{"num_hidden_layers": 24, "hidden_size": 192, "num_attention_heads": 2, "num_key_value_heads": 2, "head_dim": 96, "intermediate_size": 576, "vocab_size": 1024, "hidden_act": "swiglu", "norm": "rmsnorm", "norm_place": "pre", "norm_eps": 1e-05, "positions": "rope", "rope_theta": 10000.0, "rope_fraction": 1.0, "qk_norm": false, "attn_scale": 0.102, "bias": "none", "tie_word_embeddings": false, "parallel_block": false, "extras": ["capped logits"], "init": "uniform", "init_std_qkv": 0.0271, "init_std_o": 0.00391, "init_std_up": 0.0271, "init_std_down": 0.00226, "optimizer": "adamw", "learning_rate": 0.00195, "beta1": 0.9, "beta2": 0.95, "weight_decay": 0.16, "lr_head": 0.00826, "max_grad_norm": 2.0, "warmup_steps": 396, "schedule": "cos", "final_lr_fraction": 0.1, "batch_tokens": 65536, "max_seq_len": 256, "doc_mask": true, "train_tokens": 247500000, "max_steps": 3777, "dataset": "wikipedia_en"}
MLP neurons of a small language model. Each row is named by its layer, matrix (gate and up: input weights) and neuron, and shows model dimensions 48-143. Each number is 500 + 50 x the weight over its row's rms, rounded and kept within 0 to 999. Numbers have three digits each. A neuron's up and down rows have the sign that makes its largest values positive.
After each neuron's rows, "fires in" lists the words (lower case) most often at its 100 highest values on Wikipedia text that the model never trained on.

L5.gate375:456477407459561467481560512369560522438550467522484419547380432459530440533451524510377554505452498531592398576499445439552500511552519541441508478556483593504457445469492506528559548501449498577491494522518526497541478516574486559495444494521573532545506543496586444572581486479542529556
L5.up375:406543507494490479524467561535487436523462438442590458544533517463423480371473516482574542519538536496542478531541489516472473445511536500486510485471340427485516417447551445465556547508505480442507513596471509512558516473425380453425580511548462520580455528553543417552575476491469418514
fires in: "in", "after", "she"

L13.gate10:546483479509457589408504517485510487474550539505457465470622442516512504393443417462434447533604432470417471547455505522422461520573511511496548431522509479499523543468593546439544506500462478514506538602583492463574460515558554467471517481425454522542591444562577508515541460446408516520
L13.up10:569503469622502508494521507634550480561476450459468424505520586451518413535499421526442530431455497446455547496526472389425492460505500465545504454599581560510544452457513540473498518599473540410509423538620478371521537462424498505484521461522462496492608372489458483450495477457455523452
fires in: "women", "single", "singer", "edition", "singles"

L5.gate94:486544549508478527496493570472493585662532564530459527529498432461527483433485449587431431424518514522542546466479589548554522484527543415494589415456486435471535589577527471479502545576506497503491420477457469537466491455541580523472451475473471472503488458498509392519428534533440467457
L5.up94:530537544546461509485474551511496587596558587523451592551521412473495458436510436577461466377546535467512554445516582548567515512534560393479598398460541486541561574541535449432524522524546516532443421488437493524502492501559577486465479467527496494499444460497502410482453583507477494464
fires in: "building", "children", "child", "born", "wild", "childhood"

L8.gate316:456492382474537528482514523473557529538530528489497539490467441495431577517473512471485597464569514514424445502485414461560565528539492540445466475431527495377572529464570465523575526500562570525516534551478535448524531524439459488455444514473536503586411524485480382515470373511517431367
L8.up316:351525560508559466512522503482471485467434423460483469523419494541543461438492476434509471478476439404450492512513525459478382432525577510453484434526394431576573484474534480515529479645491427436507508527517567539460483494472503509524438478448447506471457489502688490527600455481575521461
fires in: "in", "during"

L7.gate143:530570537515458416446498427437495471512563555499411503480475497521477513495593506551507484467497539416553503465526564500462546546484574505608470516557584566467396482531578555520518452524478438513548498462481504501567571480610568497446499554565448439452528457467522490500510529431529503529
L7.up143:566577579546513460578508589583516460513555543478542511520463576552516450527519477461401563493501609460527549460500432461465528524439491517509469556421477480406500399548509430451539535478513512501498444528478523517542531452618426550521512562563502435492530531520518409519565507399552468460
fires in: "us", "usa", "community", "common", "france", "commander"

L3.gate10:524540456544545509453527582487535481474563527567477410402512472502463510513405490447482500482556468528577514422512581435558539513441526506487546446537529521430490480550471385476524452375421488536532474446421497465443449529546593511505521505415508593491518466562516408443538609370507433574
L3.up10:503516407534502648515509542505534461466485549482517453362524465480456580455465430494476479534526540518583490485488571385573532514469542506489549417509528430460491449610462430446467409489421466550490452458456527487410479553485502569474496503443484535563390468564530412476552518449509388536
fires in: "her", "him", "himself"

L2.gate552:467556547500474454500598595558468561565556421460459559522542494495429522465471509515392500570491554578556476535485464494553475521592445476557451522583479515494591453538548402517506549537448566388522483432406531618517564501463499504522529533567377483447450462505472483534478510480495542555
L2.up552:571569493491499481485585608510440471552533439389484522504541470493473486441453479514456542525405467630522469479443464463448516517620481510460609497494463475561568519554478514510488563504458464459509435521441537535476513447440397572558512492636406498422451461435463491475514509507524572558
fires in: "through", "than", "third", "those", "throughout", "though"

L13.gate419:505500475513455487531409403522478515541547467438519516436519504514583511503591560509504496524445517477600552491504537468512558406504457463574438471381543473508466451504535458524467464504542510520506595503482571510606496514501546492438501411435423497504497477586613504476582484545462562486
L13.up419:488583520441455526527648576523500448485547458436508472458471444508501482582497529476434500554475512496375477519547584464426527501540498531494594556500458541557471533589430457472550428448414447505522441485526496566500486507501512514528493559534449614531551540571507503419501487558414568581
fires in: "a", "an", "one"

L3.gate359:483549420525498497448419595534489502566547448462533490451573462479508610454397532525486529460474538479501422489433433469410580501419503483514464577502559477481503455521569456544450526532461573537520537478400408470537565556541431578495481535546547511481512407582634430518426438503470545473
L3.up359:512530433507421543491541505521534457523564529504497486478527440436476463456492533535525472526501417556500540625371465384548499555502517520523508518460536478468539591495530473558512537351542517420526511424472490482559512492509580503497464498441453491582505481508497584506556530482494588531
fires in: "which", "who", "it"

L2.gate562:479583405505515556468513625605511480431492483450452491480443488455484588476407413510558401533596496505542468490529630446468532444487489485471491441496467461481526408575568409444493521472476440499469449452509551510423439555549496480521536528440522572529551513601537422468535573420453410574
L2.up562:640521495489450585479484544551568458487550395487458486489457522494438559509434507508555419538506547519562589519496576446520473527429486525497550490537478504500548492520512403442435456415421449467578462402435543412488487579557583539437509474456549513514449470520514412503499537428550482566
fires in: "her", "him", "its", "himself"

L10.gate430:441584474498544502495577565480520508513562383471437470421449494406430433529431491482543446497425492515502439512499535609532495492475604531550571497500451532479515458509544492541452592558380588450556487457511505606576494546460546500541476431556518470473424493453544440482493464551622515575
L10.up430:594524423491376502529466501593604486420589449393551449429455379504554488537538576513550553502506443539392526545395460493483465529559544540448490560482541465529481480455556512468495488449502449571454533475553464488596547486565547471482507459519421495546495496538403489469463515568548516555
fires in: "it", "length"

L3.gate373:543488543539528499485567554574429540488528465559511534508477516451479551468436394447486469530541497486505480525538670477510534430478543544487469456492535464475495481617532441514499476492442486505499440551506533518525352563507584533542543471485534563466552504435571426496482496455604451591
L3.up373:471514487522541504479557551500500489587508473475529497462510373434396569498425514506434369444541402522450493436518591494539457467569499462478536427510502482430513520538610458465462504536489456504588438544466523507437443492499534509544482502524548484463538429507604524524543542414527449673
fires in: "his", "her"

L3.gate143:533601577611486453438588610517457467523504438401418464529506447480465520516402502446428531480482517564539465512402546434517405524567534568555558510612512598466574421405500431573503570475459490380546514449407548507546541546482553530489505534569482500484509445542511557511480400437554558524
L3.up143:527597554561497452464616542492439494531519452426451508531514443530486486510403519450421540469417507638598516502421561440517426535535520550524564476599526604438597439429521498565493586468475486493525493489377539508536535562487547516523503540600477479481481437460508542513448455437543561573
fires in: "through", "than", "third", "thug", "thomas", "those"

L8.gate458:593466444501382515543486489509547476536520496531453482500449395521562488477495460517552532596483394508427561578553409464575477503465518637444545563424440439486535524565547490531538476428459495518500464462477591511553508514510537449504525532518449523469549525496442425553517437508474420494
L8.up458:521391553497461456552478499492563536500520497544517526465392388552500402535525441547520479509509494481466511553562421504566505501454490599437527576464498492496540567477488545502505535449424542518492498496471523455541525571506547443447479526500401480433457483477500449631483444477530448536
fires in: "county", "country", "mountain", "mount", "countries", "amount"

L11.gate471:572606453497503479443536542519570566497532508507454576506469514437548502578561485552479433507500542471555503537489555540493526486597581432533515537476600510489405485475516467419505465513547519463454427490553499461461487442523500509522544515468532419568522450559602499562463511405549505570
L11.up471:458599554507446515511500577519463473431511493608454578471513481412440515479509532588526520508544515513490502410510530577460508446527403426417547422483450523534534486447594521470488552541502506383432397504466582483460523508448519541539433468439507537422520423437499489507521540454476542446
fires in: "film", "children", "child", "childhood"

L2.gate340:464462593458517475535488486507491562490442489403441555530423551557590506465514547524441531505496479455618450600484501457479454512552461463408470435494450484397499466554526545486544575538482539473493513522466482446559460545331542491496523554392502594399414543500564460529596450504549480452
L2.up340:397505536420565421566508452398536514487478444544539531465454496495446475491473501525480544470476512399480448535565581463487502461463541523507477480521356527478505443499444470439569564589507510462465467564493512498486504450501452513493542471529476414548457497437566366503510472505532494406
fires in: "in"

L11.gate515:566434477466492481508444428403500477554552538508506518557494468508556440451438491482453504531501511491547517545456522446423496465453440545478599534441504470527513571425549518516559528487497509515511427506436503544494593530442468517518592602373449521442582573547413481588523531409566443444
L11.up515:489603468493491462475459423524533452505473505387510508507427509455495532481559547520516633397555449641465436445588513518441437485461455524523463517467432533528487482562527514491504482496501479396505418556417539482469458516525485529549482518537422540310491474486516404444388560503528450517
fires in: "1985", "1989", "1965", "1986", "1987", "1964"

L10.gate129:386493464506495537477537531481475457573496491448525497528395427483494493474408477537507485559482506410540440520487480476462486479560463490455487428412488475496547512436462522548510560556527486485440564485472542587543510500410442461451476480457466513479473516503638454522608400475477478551
L10.up129:494484402458514500492485580522504498539504403409430533439460512516436554416494566440449470536492536465464514608594579463483553517496434465571586449501563477580469411527470480560565447556452466464475454492529534452510456518445479463439504538534471630479512484504536414525483452563475545529
fires in: "in", "after", "according", "a", "as"

L2.gate311:541545530521474396398535509529486493619510495525472504502558514524501602576550472514511489534475524462510662442539510531467532514541480461516568512523574567447459564502523495470551463447516506571523448460583436483470462454538551480523378442530494482473521515393451488567437469546526477488
L2.up311:526501552443429503492474526531455444537544465485469481513560484547575521491567490602495446505574525474542525475532481383423516500513501468442599508400475512426447490555452476465670397518534533514476543542517492451560567473596517569535497504532431417528458523443477379494517483531465446488
fires in: "university", "war", "usa", "us", "warped", "carolina"

L2.gate334:514545517500513503554508516487544459539505469498463453502528410481494498466391454403461439502544449482528550477558554487497509479571567547472488435420533505484531434577523405464518447573463427558522371517458566474475442500535568563512373461466575499510556464466571465559529535400549413605
L2.up334:538546493508513467551552516502523449476536461525516497489500444482454524426438407359507472490548468565565510459564644450518480442522460528550405417463575507456454429547550391457482441574471482538522436525440563459479504565554481482522489464473564554482600455426559481560512540407552429585
fires in: "his", "her"

L2.gate28:413446511459450616515477437537555466461474488508459504419471494543449546479516575438454519593543499446465527557510527460502495540511568447468445513443463495498514516575535489438605469601487556483525485458443471510515506474496399543523538454424600457598452430425532494434509416511535460499
L2.up28:423462529438530503503539497465448533454449494524478470540488509526526411503506600502563513504528486418569398473524438440524483484474485447574427413474564507460474458503512481457564450519481476427510523524444489577472441509493493478492588526409403615521505471485533528454550493426479413501
fires in: "born", "during", "he", "since", "in"

L2.gate470:534605550548547455486564559483490496646503412399466482524555459475432540461505516513442497585484535526522546551486566437527429497592483556508499464552477573484516451433466507551485606534492521462536438510398485517461541536524443428513499527536384450427508425464540541579466428532497553475
L2.up470:562540561542542430481538566472473497562475388389446489530548516471482502481510469501436535567501512531507535488472554463578408499637526591524526465521465581451546467444480503528486577510495474453553472472382470536439563511529444449536557543578402463403482408522503558559457387498525561509
fires in: "through", "than", "third", "those", "throughout", "though"

L8.gate374:495552462536382513486561511483521488518520418533433511450349505405509662520508365465515468555512465497525430531504535488523526529504482576541508536508453501477496521539489461499521489501507534550472416497412528428526593462588473453522446529522444530418617533504493416536439448533501413459
L8.up374:576494499592390392506484493447629524500612459489479532549429587462528512594514421483561419511495578395493511467493401444474522506518456537479463486489503529430470544492368506462496553445478478519446512492468569489507552517526515511408553494588395459534542478431417437550470516492459433537
fires in: "county", "league", "country", "district", "prague", "support"

L13.gate356:580526544513521486427447525482522515504508441421450521455520569514434484431562509493534504464509478510536411575550492539515447478478571546519468439478451419537535519496574596474537500583532555483521541590459547521448511489528552539545477475386495551482424461481525497577494503443504452583
L13.up356:504520603561505458505435447579541454444452533496405566518560547447477522472530526475469519461481509512520498514479553582605473489453535388513488478381498450549571579499470474471420563564503481339484443515450452589526457506519483535526438456460522462499464573387539444490372599443510535387
fires in: "game", "ft", "family", "children", "child", "site"

L14.gate307:568487449545493602481506519538471570469534535503556483438536501541517562440523475569371489507490465474519502572543579518487510450467484539533537473454476483492538571429455566524515482612509488540569480616460505442521485444611485427633451490428517513534573441471475559493491437408557474486
L14.up307:538466503545485513475543491480517461514511461520576506514519476499568539419552380480435496450481545547532475497419599391506494475549484522471446497499589572464580510460564556574534498510535486501552431562612466546480585533415499429498462518493580589454467517564495515506553522519587534480
fires in: "single", "singles", "lyrics", "voiced", "singer", "swing"

L2.gate463:498477508542516516539442460600558519518504513582478503490507549428542476448587515417494478537464526486510529425538559499580512492542514441526422477462551473618522458499521542430496436540594439572493413500501522549480495535577486463521575518541420523463467505411560509508526456533526408424
L2.up463:607497454563498521480505551528500498513562549464574474552596506483503454529481507505515463511467481462530602394490498536496458503494502529688583559526503481484516487558487519431522538374477543565518446428540499567471474458518524379513435533543480544482608517557485555463451566501567574507
fires in: "it", "he", "she", "the"

L2.gate210:534542442438456507575441585591446431538492470439496477380473479478471556494499521518495570624436458510448522486508516530423563404519493445527478503503501524489476380499503474536525539587515488538556509523554566513585540463424499429517534522564442539501552441438567535500558354529494517430
L2.up210:575501472469410489551459614560445419516444433442499518396444420470458510500506476501529501597439461490478536486545535518454567406515474470486520521511542585533456443513460537538519537581496445495597573485505594523604476515451506478463564535573487573486506459452555571511550401529469571404
fires in: "a"